From a checkpoint of a small transformer trained on Wikipedia.
Size: 11 layers, width 256, 4 heads of 64, vocabulary 1024, 9.28M parameters.
Architecture: LayerNorm before each block, biases, untied embeddings.
Training: a variant of Muon for these matrices, 207M tokens, 9150 steps.
MLP neurons of a small language model. Each row is named by its layer, matrix (up: input weights) and neuron, and shows model dimensions 96-223. Each number is 128 + 24 x the weight over its row's rms, rounded and kept within 0 to 255. Numbers have three digits each.
After each neuron's rows, "fires in" lists the words (lower case) most often at its 100 highest values on Wikipedia text that the model never trained on. A number after a token or word is its count.

L2.up686:133127115114101140107138101119085115114185137115144126114111142149130146172151144129121150149145181115094137119124133119181118124156110139153141108108113129088135130171132080126131133105109125153142125125091178102117153143101139138151145144096115099137124135118152093122167141115134120114093125135094121112137110086130130123140154087095088134152126108129141160124108112102208118097129
fires in: "released" 24, "based" 17, "left" 9, "software" 7, "purchased" 5

L2.up339:121092074141151111125136105130114091093162137100126097122114147115142133088118081111150157111118083108184127071140130132172134154111123133168140115140125168158110121125117184090099137103129080080114129112141133132114082115135101112120157143159098110121134136154111101133112119154137142112158120140143162143112176115111131121109100115133101134098159160142107125145150128189119112120097
fires in: "and" 29, "well" 20, "field" 10, "such" 8

L2.up717:147105108147116130143125138126134134068124136128164129094111118133138099132118133095125095144125175147108138126108163095106151132118116118129069163146146172123153099096110122185137116122113146151138109077115110175083139123084115094120057098135101132128161106112139123171080125139101135125138154108147119098153108125126166133073151138126137138120111122121146139107112122174124131115140
fires in: "us" 12, "united" 12, "record" 10, "usa" 8, "population" 6, "recently" 5

L3.up436:152149178146101149133119173115127140092102142120114099143123158096156109115145158156121091106134118117141096122128138132132146145099124147144116164155107133136145129140133135135137133160112126096117145154138131094104127160106090169187123130078123150111110107130164081167142129145130100128135157142145064121143146115112161094141132062079148104106123166119093107119142112149121140057156
fires in: "the" 67, "of" 7, "these" 4, "gave" 4

L3.up982:129133084149142107145164136064105102119131125128115152140148108094087144148129121130133089120158139149174096112117112116145163134127148118120121122141084137086157069151136176123153146166110127134095090114116124155126089125135166156105156120113150146152121126135111100128119093159170121125154101103139091131128157138126163097133082111152143082143125140132130098108094138130141093143117
fires in: "career" 15, "tournament" 14, "signed" 12, "temperature" 5, "tournaments" 4, "review" 4

L6.up1012:100172093131123118107080126135124146120129147118130132116173153079128142124135130118131110102155131124150110161118129082128130124123149096131111130148111107129114127126131133088117142110113130139072121136111139143112154113144094121122130161137132120113134102128094140144153144145148124111179154132109155143115114112078119150105117145108136137076116116129098120137098144119132126067128
fires in: "to" 52, "t" 7, "get" 7, "too" 4

L2.up657:138079138193089122151104103138135150169119142120156114128166119092139154145131135152191176131108111150151127174196088105108111089132092185120156157155130102140124087137129110171161117105184110150138133148131134127132137155133109090105111139112108107141134099100082139141153138097141113154121132125099122133156125129144112154102150099128098096084150127145084131143115125122094135127104
fires in: "year" 15, "near" 10, "appearances" 9, "research" 9, "appearance" 6, "appeared" 5

L6.up704:118137112124140108147124171080146086146140104098146169140153104099150093121123113124138130094102072146132115176125123070137093136159134102139116153109176158106112157111112127107136150141129138137114110095120080104145109113117125116114124124135154145156152126124110172098153140153123163147155147167134144154107117115070113136147144121128158119124132156171130144110115135087132105126177
fires in: "to" 62

L4.up214:150141158144107081132098127163125127124154085102166119144136104126151122124129164091131126088089160147110141130131116081167132106109145125105164107123150153117122174139171138080130122138123151124088137157106092110125137139167066136158103081124113121099129077123175132107110073149123100167121109139135069087145083161079109113117118101138100155141138121140096114138157123114105119141145
fires in: "in" 17, "october" 13, "april" 9, "mm" 7, "september" 6, "cm" 5

L2.up774:119105161088142139139149135164108127149113169129141115110117135135125159102101147139071123116133099126088128103135146127090099099117093135156115134084143120093141129125113119108157138124122103096091143134133173114146104152135096138159134139139115123129140073131165102131127193126131145095120121156134120088090150115110121095136145149119115112088135144134092118132106142125123160163106
fires in: "to" 78, "would" 7

L3.up422:125143112137143088151109133165124133149105126183148096092122135108119112084120153113165142108149154171148130151133150077150122093146109136104093138103154137170139123129089124110158149106134101190125113139177108160119143087149145144142132147125118106137102094093133138096097131138105144148099119102145159132146152146119112125107118144158146120130179117096164128132111113111189108104124
fires in: "he" 14, "his" 12, "while" 7, "whose" 6, "on" 6, "your" 5

L2.up277:168108127141075100118155125130136158129108123153127146135111160079135107121138099165199127121085100123120135111114125141136158163156118153164118119128135149134122102171132169157129137136163133073126125169092124136106137123120188122087066163115120071114162070135125132132114138088136106121133166092147110121149121166141103128124149143154134110160133117114171158163119141106119143094113
fires in: "at" 42, "of" 11, "year" 6, "research" 5

L3.up282:172102147134109141087088143111133148137128126107151129097149122144131116098150114198147155090111148060139127131177165131122131132152130137106140083156154123109159112106102123142135138165143103139168115113099105135113095139141117191125162167150144109119116065149135087121129153149121141101162157113099127159129108120111128175168116123113143145169122153132124144083147179129120136123099
fires in: "on" 33, "under" 10, "although" 10, "century" 7, "though" 5

L4.up192:174116145125131143127139141153165135149134152149130163116126097105159100097133131148122131124133126123128115141089099124113114135147113079089097170091097153140094112136139158131144137106100143114140117156142135127135079135096098129161126168151129141143122143127099117122143095137180099072091135167104113154100105142100110122089140147106128090095162094168072104136202158140107135155132
fires in: "award" 14, "awards" 13, "apps" 9, "appearances" 8, "aid" 5, "system" 5

L2.up412:179094122149113170122158095147099146154069175128098072129150179096129160163170106146119126134134100137112150114171180142101131120078108113183155146116148148121109091105130098130129129118131111126135128165124133151142072130118125108129096167128116131093146108155126130130111153119084175141087144131085132107132166155158161152127126121124135138113168121141113147134164135143111147152147
fires in: "out" 29, "on" 24, "under" 9, "up" 8, "outside" 4

L6.up429:173108120116128134147154107165111141147116155141099114137173145075146077128101116095074103148172122113118137159170156090100132113120162130117088124134144159133184117090175142131108132078109158117145142097088113134141107105119130171120128168146136192087089115149124152133121162126122140135141127126096074101097125137130126147162144127118117149102144147123115141116137117153126111141143
fires in: "an" 39, "angeles" 6, "several" 5, "any" 4

L2.up765:113145114138127087148186125130124118147115145171185147127113090150132134157116171126141183097110121144130147109084110151147098110115137129138118102153114112154130145148112127090130137145167137127178094096147137123105117150145103104103108177134168140175106113149120125121115122135166141130121136141108093138129144107154182140105140109129148133151121155160098136120082137137104150164159
fires in: "had" 30, "has" 24, "have" 18, "he" 5, "health" 4, "they" 4

L2.up98:125148087144114099160122178139145143139105141120108149122117134099136146168133079166085160114147115082180114095116134135162113160130126100130092143148103111099153149135144137126144166166154126168120124158124143143158104117119145117107138127125096089110136092132143087140155137161125112107108145112123180101138170104097140170134111078103140119081133114131112133120109107103124119127153
fires in: "to" 13, "will" 12, "village" 10, "william" 10, "million" 9, "killed" 8

L3.up567:061097137146136152148143124135172126141112115125114115108117118139155146113140101105162127156112124143156128149108159125186149111115154153179110121126142109119106137092106102159088086132091137113167109102180166093154096112084125142153152145143112156120132171146113170111134090123120150116122175061085116155180120136105162134115121141138132104135113131155160098140149144109139115134115
fires in: "that" 44, "one" 36, "period" 5, "per" 4

L4.up827:141139108082110126119126165140147132107133155152116174149113141157119157129139154121096125150169138137101121093135105107136129132183129164127124134127152113146094121141127112096126145147120114107125106147140124132140124080117156135127126080077137138118118080130138149133102155129156170118123106156114136122170121125119179090121121138144129120115112090145161135114142113121093126195118
fires in: "government" 21, "state" 18, "party" 8, "department" 7, "school" 7

L2.up144:153086138117090107110115113127138140138117137181131112163152151120155121129127168123120141123112106095145111167139114173169193097136130078131109134102127130128127148110165094134127091160111142123161135194102127125177109119164110136158169159142129149136147110106134146152156127143130115088117141101111118153108129161124160094104132119119117110140110140119136108115095097126120148121112
fires in: "for" 30, "that" 29, "to" 11, "the" 10

L6.up746:122144167100098159117133166125113149147136121096142111153148107111131113146106111134131109085089132169110115135136116114138104110166102102160135136145125088127137125125110082115140147136145122143104193155134131103126119143142141116113082134135111151128103141139146077083116111127142171125139182124141091161133127114116128148124118124117102120113126153146137050155131120121078135120178
fires in: "in" 21, "votes" 7, "km" 7, "elevation" 5, "mm" 5, "minutes" 5

L2.up555:050129096177144088133115125101160113102127124167100081090150123149151145133114089108135148123124134108087121115113141115121086140129122125143119117130122116158118107133145124161117166120142090098149115090115141111134083143129119106152155154116174153142096128124102128132120143145106149119144145101110156139144112171148165110113124117150120189132156124144129128139125134131136120139152
fires in: "that" 38, "but" 37, "who" 15

L2.up467:118109116113127121057141147101113135145120135098115128143139136063077123136105116105100115141106147143176151122095112169100115112149099120102148136093125119122084130152113110138137123139111150134120124087140133180131152112137136170147133151159118121134156165079107125123105131147147134129085123155147154121150155147126141132180116106132113119148122106165159117096144111117180218094139
fires in: "he" 41, "held" 11, "head" 4, "heavy" 4, "here" 4

L2.up172:105071148090082165146102053137126100133124141120162134160115133128111155141104168118137174129105163169099104075140108166162143116116152126146136124119133109122097135095106158098139187089144112124136113135142099116116108111133114124081116133146103153149107117109077134141150135111157109142145150131138134133113136150130111106118101131152119118142113120137136173129136131107152109168092
fires in: "in" 26, "player" 15, "and" 11, "he" 8, "played" 6, "play" 4

L3.up878:136091131146122101124142123134124139076081123150119111138132143101128137097135161161115117124114146091098107126093111114134150111118101167104155117123088132157143138146142117149172144138180142128168144129148111128153141163158101090132096146143099118139131191118173120077122113161131156162156148119140143131129105144135177126124117103123129089128138145150140118105140113139156146171122
fires in: "she" 24, "he" 24, "heard" 5, "here" 5

L6.up218:122123144158101163102121125149135139115132077130133093125116147141140122128169085108126151091166133127131141071074127147083153124158126110092077139122162132115099119096159105130138145086123174101126124103170151127161124130156099106124114114077154137127132154144158153094159147161115123105106176162107138128133153118132125125157132113153121111073135091159114143164144157156119110126098
fires in: "to" 27, "of" 25, "around" 9, "in" 8, "against" 6, "on" 5

L3.up345:133133114199123098131095112113171107162097152130114158108131102103119145145089144105135134137141129112092115067135091104135108101143162136137102123133119101172111129138135135122154121103098126114140151130136067149134101145079113113145163140167117130142151131139114135096125142116138123111135136113132128165135108117107168085126094164163142143083154108176112181157117162087139143112087
fires in: "it" 37, "father" 6, "average" 5, "next" 5, "novel" 4

L3.up898:139129143086134130143138119104128109114158143082123138152150137147134144100099151117131151124149167123173151116134134137133162139098155136101138115094137127121163105102151120150137108127193138081126116113157132145139107093165100118131139123148143107135135207101140092136153131126147144128174182068112124114138139100110132143129112135118092095160116119117094143093162142144129138110150
fires in: "of" 29, "featuring" 7, "remain" 6, "provide" 5, "remained" 5

L4.up258:129163140126130161117127105148113119128149150101107143157154107087142118085135110127139119104103130139111141111106066097141149154100189119129100119135063126155167149155157122089091122084122142125152142109082085159140135104135119136111164151115130145109136139126112130121111095121159138165116155100127093167128119121120101089126125112145119104083127148119090080136095154160067134093141
fires in: "this" 22, "were" 17, "in" 17, "total" 12

L2.up994:129148130128165089128105159171119129092122164117168083145102164127131127118106108146115172102149146112080107141131143133144097115141153100115103154109132127098112101082156115161111144143123125152126148105124105142159076104092107107160178118152116143151089183145150107138137103121096163152130161152103141155138120121111114085162129119150204143121131107142095119115128138147155135121136
fires in: "to" 48, "for" 28, "in" 10

L3.up863:135142105146088179126120134140131143090136136116130119155113122123150147146114131127126107143118182102155110121150096146136179119109157126152165108105093140174151143147146155141107117102181138120118096134119077116111136160061097125138116112177134127136109188125078149107131081104123143179149169139131092114132131155122103102075107091132142134122154121153129145129113147146127130061106
fires in: "and" 36, "of" 20, "teeth" 4

L6.up1000:158115121147146138125105152128130151169134126177119144140130140129124081117119112149111148114116148125137130080093151139157162119145141113139133148110102057135146158124152161158143157114123118119129137147137126119160145109102109124157122137134115105128090101135173116139142121132126130128125164124097107144121114122118158099157110107136099100088117139101166116120162167111110154089126
fires in: "of" 23, "after" 19, "during" 10, "to" 10, "at" 9, "under" 6

L2.up1004:186116146134143060131171159132109164128099162141087106119113162123136152130128155140090127102133140117134103111125120145155169132125104108116165103133140135101118137149151152110123111122149120108169156146128155118138137145150139144154098150091111125164117065139134106091125159150116157123110124145167117150114105126153143129105111134147164114144156108088088146186126130137076085139088
fires in: "album" 15, "al" 12, "along" 10, "albums" 8, "all" 6

L3.up209:127124107148085129130119134125099155106143132149142107077128131149154147089117103109110129119177141151139112143123081114112136149155140096155125127102147115142118112134116120112152108128112109087103093175102101090139127125095098108160181145115108100129147146125158119157127145135113109129119125132126167128108135118134140135154135134147122118182152070160085135126153117117119094131132
fires in: "in" 31, "and" 27, "to" 10, "or" 4

L2.up511:123116134100144073154125097130180128123145129120095156141140112114158145184126138164111160123106124139096160129148139129140165141092118125115135136135147118128132102150121095104150159157054111151124154115110121157121086129123131130136115109143098142172119096133146127143119157119125155126136125124134107162117091157179158145098155167153178115141132132113125111143141141148113132149125
fires in: "film" 23, "albums" 10, "album" 5, "case" 5, "championship" 5, "actress" 4

L2.up367:158121112093150128130122115181174119137137137164170121162152082115122134096154123131137108101148183131162132175156114098191119107112148128124095098114140159107074149148157114122139157102149139137107161117116108141082106117123062150124100131141146144086121149146114117131134096112191109120153126141145126097119106130116129150108121148117162127115125102112123143123107149150109117169095
fires in: "august" 17, "april" 16, "june" 14, "december" 11, "october" 8, "july" 7

L2.up1000:134099134148117140115095125146090097148123113125148141104193099148097103112127125125153111134122137140113135123143133162163176098128146151118106164131192146096127141115130089121122148133131098143147130145074098104088121119146099134123122105065154101149092177121089142160120122150093123157146148128147091144179098144139159119117129145132113122141162151167148166146114139095124128100162
fires in: "both" 20, "between" 13, "loss" 7, "family" 6, "bronze" 5

L4.up515:129104108115112128108101137157140145123128140156149100089123145123089131105135101125142145160126095045137114126119126148119145125159125112164126170170137124176132110153130108102117118167139109093143102125120135148145131094150125102137151160169122126139127097091135141133118092119112125076130101160134119128142098118101130170172097132125146156171117171082100105105103159132163128173100
fires in: "as" 17, "by" 15, "with" 8, "a" 7, "under" 7, "an" 7

L6.up77:139122123159111131107111144114157202192146116116086150156161107107136127124150151154143141109122159114118112137126165123139159083135149098148084148166116097102108128158150117150134146121135158150133112114074135146155112120091112138148117160058146096110104123162116122103162130126093166115126128131121099133097115145105113091132142065115142138097146104104096156145081131140150132123139
fires in: "to" 21, "when" 12, "until" 12, "after" 8, "than" 6, "town" 4

L2.up772:138061101146118154142122113155110146083126139138092124115135136104190158118133087156155131110111124127127130161124150124124157103147145125132134150118174125133144112145181156136127126097122104107152157123079122177137145080121119154127155107118136116153135120065144149144107142150131167126094136111130095163149099075090118092137097172154139101133136156169155137122161132129083178130071
fires in: "with" 36, "under" 23, "about" 5, "faith" 4

L6.up408:147155110148081101124091120101127099138112160158139148170141110094110115102121114167130152115140109154105134136147159122163105086132092143133118085095121115136109152121133161130154109133136107115128148128082148132141077066114103167161115146120133154100133132121138117137141092116125139127149128143119116156145126143076140163167151141090131122100151144141125131148105141165123152145111
fires in: "by" 23, "s" 22, "his" 6, "of" 4, "ostracod" 4, "its" 4

L4.up367:138107137153057120131115149123153148139133154095143084131100122133123135151222101108151124140148130120128132124150133156099177134139134128100162124102127126124088127121110083141149173077127168138105133154108132091127086148153114134094140131124145122132121103122115131133073133138119117142121181110130126120121161134118135154138130164117163185098139133123118186158153109162123130113082
fires in: "in" 66, "under" 11, "up" 4

L3.up91:123104118130140112127119177126140119128167124112127132124078116098048142148167110112154118130139142109129116127152140126140121106151116121111113134127156155108132108163137121106128098140130153068104175140137121117104146144136128120081107097133128149119144126101118129122148134124105141125114105125120144145155127149106167124104172123148121097075133124106068166147123163165158144120106
fires in: "than" 18, "those" 13, "through" 10, "two" 7, "tournament" 6

L2.up582:138138084098136122122156129136119123109124165091120152108133109161178116097113101155128116141144132138141101112089100106103135125104141142126137124147176091113155101140113199134166133102150140190095124133159105140163111134114145133144103144094116165086127086140138131134124152120120129159078127095105087111127061126150137153115151119096135152134118143144149135094119136137131171094167
fires in: "united" 17, "south" 13, "us" 9, "family" 6, "new" 5, "usa" 4

L2.up77:134164128107125130085114173138156143147184126096129154158081117083104099105150140139093118151129126139140129155078157131153136145145164115105131116107116161139126098100152104145153124121132117114112105116113072127134117141110117173121147123101126096126093173141174138144125135144110094131084191097137142147147141156108125123145173114114140098136102106173121109132129141148118132088148
fires in: "is" 67, "were" 7, "was" 6, "be" 6, "issues" 4

L4.up326:122105100116103137142144119169141145143131118092140068168128074108125124134112163136123143152144116144129115072115132119105130145141129131087168129125107137151140113176127102148174144130195126135126114169109140153176124146110114087167123120147092108130114106122099121124127120104133114118107091125126136121101170124121111131104092131145145122112090146158073092103114144138090145145098
fires in: "a" 50, "claimed" 6, "average" 4

L3.up934:091119122153113155156106159092112154124122150126111130110143098130164158077128133101125121111131122169084097152120128142162138151122136121131152128147111114149115110161106114098128175116124141121106142139133088149170117166136147083110115169081125106137125155134171136132127122113155080138108127086084128165174167136130145155143158140107163082145104112122093107136123155173130106167115
fires in: "is" 25, "short" 12, "was" 9, "first" 4, "sports" 4

L4.up817:124125132110158147175153061137160110127131144116107127129181157102080106158125138120134127154185154103134148165161098077116121145114081156131147166120124156163111134141154135142146112122137170085111137142150133113145089151126132120120127139146101209165134144133124153116148114092106174176119143102125143147101128099107128138110104109107121078096113096124123104161114120163163126089115
fires in: "s" 39, "an" 18, "several" 8, "a" 4

L3.up1001:115118120129115128086135120132147120078118093172142139129111134097070107125123126153120112139124104129134136149147105080117079127106121131142114150139130125132105125121130133138176118104083126166077148094135108142111151110106086134151149148093108117122112125080119113118142136143130110139135133095124131110132114127081100143132093110105152102137160126083126143100077120129162137151173
fires in: "his" 60, "hospital" 4, "social" 4

L2.up118:115109131102120147121146148107139136151145107108164136121107165096116138118116149112153138135055136083126180142097110122120115147131137112163176102123110119135154133117167098156143145144102150127154100121116128132122128167147121132123133153114132104128095095139113159127100136152155089130126126105128113118073131128171132143124130072140138126122118149143134148167118113134149144093137
fires in: "have" 29, "had" 14, "has" 13, "children" 8

L4.up68:138167091129117106159123133122131087158138151116127085117130109120142108131125141173082162148122097135110072152150146097121138184150108104136118129139105136150146145141079081101138118148138114145148114131115118134126124129150127120179158081093133118105139075149169111131169175097180102120129108163141143142121136100093132134149101140125090107075135110158093113130136143122136142150194
fires in: "and" 66, "to" 7, "a" 5

L6.up967:143131138149128123117153121173113179117123104171097083138113104109149135100155130092092160126146109103083117151130148121152149127139134101093099104125126158169143118129125089112102127135152086095143109151099125102092151127139121123108081134154128121115120126100149130154134202155138149110142150139084158106203140100112095125098130102163115151144156152161143141126120106091158176165123
fires in: "however" 15, "he" 10, "third" 9, "whose" 8, "what" 6, "than" 5

L2.up833:149106139178121095118165163146109172078094120130106090137152126134111127115122128134122155140133167132114127134130128111109133134109167121111115125092148165145134112136111133108149101130136086149153118133129122146133097090134125130173131125150092146134139117118136129125120137122114175155069144197112102163106104053128139120122140130137097134150116129100054153140121153122126167115142
fires in: "with" 16, "has" 14, "had" 8, "was" 8, "for" 7

L3.up22:127118122119120116141140130165147108127150121117174136142132131101138157114152084145118147150141110155128128105128088128159105140099150120095118147128104145163100109084181141092102106143154104155096158099113106082111106110125122144150115111104153143099132132158125087129133126097153142089156140143136107106118102107117151165126100116152151136122126115089155156113130108135115188102111
fires in: "january" 19, "april" 16, "june" 15, "august" 14, "february" 6, "may" 6

L6.up211:130125098161160124156116143118142160153129158101133076147164114164121099170112165076137126128120142113083103165111103106132163120154129120172138129113118138139102124145119068118147085151133104126172127141187068122148115125147108101111121140134123076136112131112107118136117089139168109125125111140146101130106154126148146141107149115135146148151102125127174117118109120092096116146105
fires in: "it" 52, "club" 11

L2.up161:137118135116121146133138130115118121091106089130122092113069127158144124105161132142139134135122109154162158132126174096128132097133180141092141107133109147138105100145134136133109121140140113155144117143104122116125177125156148146119138046086127125124156125104130161155111120107135122128091107098152137163126077092145163157117129133135135095125084162146099163136165185143068171131108
fires in: "with" 41, "some" 6, "without" 4, "under" 4

L3.up171:125086111118085087158106172064130160115102134131155153150115180093134147129130158114141152095140121133157187111130158101095116135108140136133148117138112129114136151147162115169099092107118114151157098134147128174105143132130094109143144138144136115125132081100170197115157169107124144099097143112141127109083142139124150085119117097179104124115147126129086153129190116131139104123095
fires in: "had" 22, "has" 13, "coach" 6, "coast" 5, "commander" 5

L2.up984:121150094155159125139126130111132153145121102109137141119186128121122135136164099156085143158102099146149096109106120125116157102136093089161127160144145168130168104112177137161118113117101122124135090137092135117142133142152126127176149102118132133082168109167125100114141160112100092141143127133133131132085137140087120129157092159108173129165094110149056102128119182112129171076169
fires in: "after" 21, "history" 12, "time" 10, "during" 10, "years" 6, "year" 4

L2.up1011:058122104128121149123129118130125139107110138162135118158136101133124113109152136153182118109139154120123139131115159116192108106083118123134102113112081140139118148121120123154168142157135087153128116129088165129135152121107124147133155137148111104105194144137121117143100107137137125145171130119090093117150113073127142114143090133102168154137145119155135143126095142144124131123149
fires in: "his" 29, "its" 22, "in" 11, "this" 11, "with" 8, "itself" 5

L2.up527:127156148079109130140148155127129146098159133110126143149141145120170141081134135105133130109104156142130154138147093136147140148162184124088139095145091155135117159111136078114146109103136129102212138120112110118098099146162106135154113128142102126133122122103177129117134151140155148122135130117063147149141115131116142150078112127122133117102099102119162130122075128102139105117149
fires in: "were" 30, "was" 13, "when" 11, "which" 11, "are" 9

L4.up354:128152116101124111119126122155118131116110116117112108102121115126132131136116108166098127110181113049106127137123140093096106136171167129144103133122152159145131123122187143106124148195124138128130129103145141110108122124117131146084155096128140141133154127119152083160164153131172100160137135129168103105126118109130145175112107108120092155150127135124101107131118154133130156099134
fires in: "to" 55, "up" 12

L3.up198:114135168147114156120118152120127144176122113140084156109126153129143160105097143131141126161134169132123104118125068101086113121118116133124105138121155117139123139141082162130161156124102139121126152119137121093127104106147142152148132085180148139126130111106069164089123111130152204126138171090072102145103137121123120131103089100136105106126144091123116133130123106175138133148096
fires in: "the" 100

L3.up166:122094129138155112143125112094133115146115090109097117094125107111123148076123120109093140133151122133171094109130076117117093148149142075147108127123137090126139153150101152123122128118124105121111157113143148148125112127090183144154141106161132153077121129110102119136131119129151172110127145130147131117140102164123149108122159124168151113083139126141115167127161154144122121098162
fires in: "the" 61, "each" 15, "eight" 7

L3.up86:118133133149109146133155115103101160125114130126135126093103129145167159145131081143135134108127084107106134103160126125162155178126128115116140141130125109145128136126157082145135113161136122126130135090145102103077116107119114118093156158132136115126116114139150103072120135157150167073132097130099083155113123130093092135140136115150127122144121115190115096146115124113156138094140
fires in: "while" 28, "when" 11, "after" 8, "though" 7, "although" 7, "but" 6

L2.up928:154146132110141110155150121099077097121115144129137094148163156135099160114147122154135117076106135145148121136150191120170152142134121117121201148153133141153145122152152119161121113109129106112103091112142108091105127134124164134127114149153123103131154139160163122098164114121136123126115159158144110145133150081131091116178100149125106126139089138148139142078132112119148148095114
fires in: "during" 38, "featuring" 10, "after" 10, "by" 7

L2.up276:082159119088134112093145159131130151152154157148167141139104107112110112140071125127111133107137139137169147114107080115113094143128147144146126114155101144157089135117101121140123100126119122167142113106134141103117154128133143082117153129154138160136148168120138147189109169124154120065134154113095136103097162139135170137127093153164128113130124096170106144144118094142101143156109
fires in: "has" 48, "have" 41, "command" 5

L4.up67:106131128138104148101114109133148120133129078164145093118127126164165121124087162139125098113118109121156110098142124113109119172158113104152129126107102141106166108116138119096141124166094152132125122108128166132161114150141109123154146172077157090115129167115132076082137117174158161102159121114073130162109110153150122117113133113123102120146109116131122123137063127135156121095091
fires in: "would" 21, "can" 15, "did" 11, "that" 8, "may" 6

L2.up867:155115111096132132112148097142135177094138160149129138155076127107109133110110143133138129107109148160146160115129117131113187163153149129121164125170128129122103128130134127134129108149138097127143145160127127127109097110151162106100156122151110106165133100125164152166133188128125111106148138082128134148115143142149121113053164105136107096137123096140101152155120127130112154159126
fires in: "had" 38, "has" 35, "have" 25

L4.up972:104127114152124145111103199112105151123093134211114127156141160124123146103171127108139142146107157122098127132135179131136155132103129148119091167109118149110130127109143114125111124078101105137148083186103124146147160119100105126173151139138135117158175091127132103131110125167124083117113112180118146173158159107135120137140079117116149114126095150079106174135100115106109124081094
fires in: "after" 22, "as" 12, "at" 8, "from" 6, "france" 5, "with" 5

L6.up627:128116136146116083165139109143152136196154113124091097142141100115086122093102134109119164121091086159096096101139153111183117131188139117178131099088084102172145128094118136145116147124122107106142110136106141105090169105108088168100136101105113139128109133120113132107126156163111151129104154122103128120119089143158111093098158121133139090082144092113079139115128127133111137129095
fires in: "after" 17, "with" 16, "until" 15, "at" 8, "being" 7, "of" 6

L3.up181:133114103115129155139119148133141158137170114110133100139117080128091156125138110140146105139118155154110121136125118135129105138176163147140122154148125159181106081144090144127102097151091128125130171113135117116137076114129112139053134160123130188080122097114136133140105134152145144083087112110096114155138147175121118133151109111110121121118146149138150125124115159132106118150121
fires in: "school" 17, "party" 17, "chart" 9, "china" 7, "sports" 7

L4.up212:147151159146095125137152152082161160097131137106105142146100135124133139091129118126098141156143144092119117152144123104126153152114156118118120166126114126139096129110125154127101099140122136089093074092129146120159082059126133150158128129123142142116119158102121135125163152153105123167145157100149131119114159102142128120142138093089176128125122128149110158162135143201107162122109
fires in: "the" 38, "sarasota" 5, "russian" 5, "maritime" 4

L2.up565:117090152137135140148175105130201126122107114146124114074130101127096159130165172134133107133148093139126150131163100120121093096096094108157084135135092127131154129115094111140130134144102093116140138110125164136166093118092138111150133127096172156142125141143088143120140102145150152136125137164102108099151165116131130153139135110142120148127127103180103106099100144203119171149138
fires in: "the" 68, "an" 16, "his" 5

L4.up342:134147117084115101112117149144149126161139077108145126126127151121150129133140159165105110116129139084151129137142140122129117139111164118155093136116129130133117101139134120085132126126115105096113084134142157155151139147144092175119125141144126087104116095101193105155144155153160139091136105126164170141132118141064125114137085098125127115088128114137127118094124110097133176155140
fires in: "to" 79, "took" 4, "could" 4

L6.up1008:130103172176130104145084133141109116102121093114120147107142131139119089130145127129129146128094101113109106172158170148158166164097114114113117142135107112089086105122113127105113115092127092146126120124162150133135187104093146115114166170141177107104139114088107142163127115126090121115162117129096159149163138119100125100145123123164135110121175095163143134111071145110182138148134
fires in: "this" 29, "what" 10, "however" 8, "whose" 7, "known" 7, "his" 6

L2.up232:173166122119118120087111163112107142107160139129138143116112146135147133111124116088141101118123150074151119082102155073146125149132153113140118133147149140155126128161161153094105156122083116144165060063158130097144120103088108131154169184106113117077151121140146147132167128107099124140139151081137102151121170115169169157148109127096161147177139138125101182116099124105120110164137
fires in: "released" 24, "known" 21, "based" 16, "found" 10, "purchased" 5, "founded" 4

L4.up558:115185135104164126143126184108159098091125146123117083107144151096111124109139098160101135130141090118088107134104105085156162157119139102122148145157135165118108125115164185130155131126113141118142093101083114148087115132150079102096127128151151129119170084109148134124108091125165105103129130153137102149108100141128126130142102114102083125149110174164086123134139113154148125085130
fires in: "while" 30, "against" 13, "as" 9, "featuring" 7, "though" 6, "than" 5

L2.up968:126104072127147085141152104152187137119114154144105132148155144141139136116143126165127137077135175121118129129121130120128133199135143111129111136162123108141142165131148101116142147113102146162100123122134144097129126142150153108148090148128122166155099122122117086121146132162180158124141163149100101162175087128166134133133127140142120127132138164097094095155148138087120113134164
fires in: "album" 15, "albums" 14, "alpine" 8, "al" 7, "under" 6

L3.up298:095103123108124161105106092119151115099138101145111107156193110115090124119139138188137135130122124121140107135120111129109168145129144140102097173150163144137148118134151117148135191116085114140130146117130122091099113135123088116090113134098091126118126171126153166125133097144139102125096151132135092148120156184121084150164140130159134103149127107115136065110170145136124084149134
fires in: "be" 29, "was" 28, "is" 12, "began" 7, "being" 6, "before" 4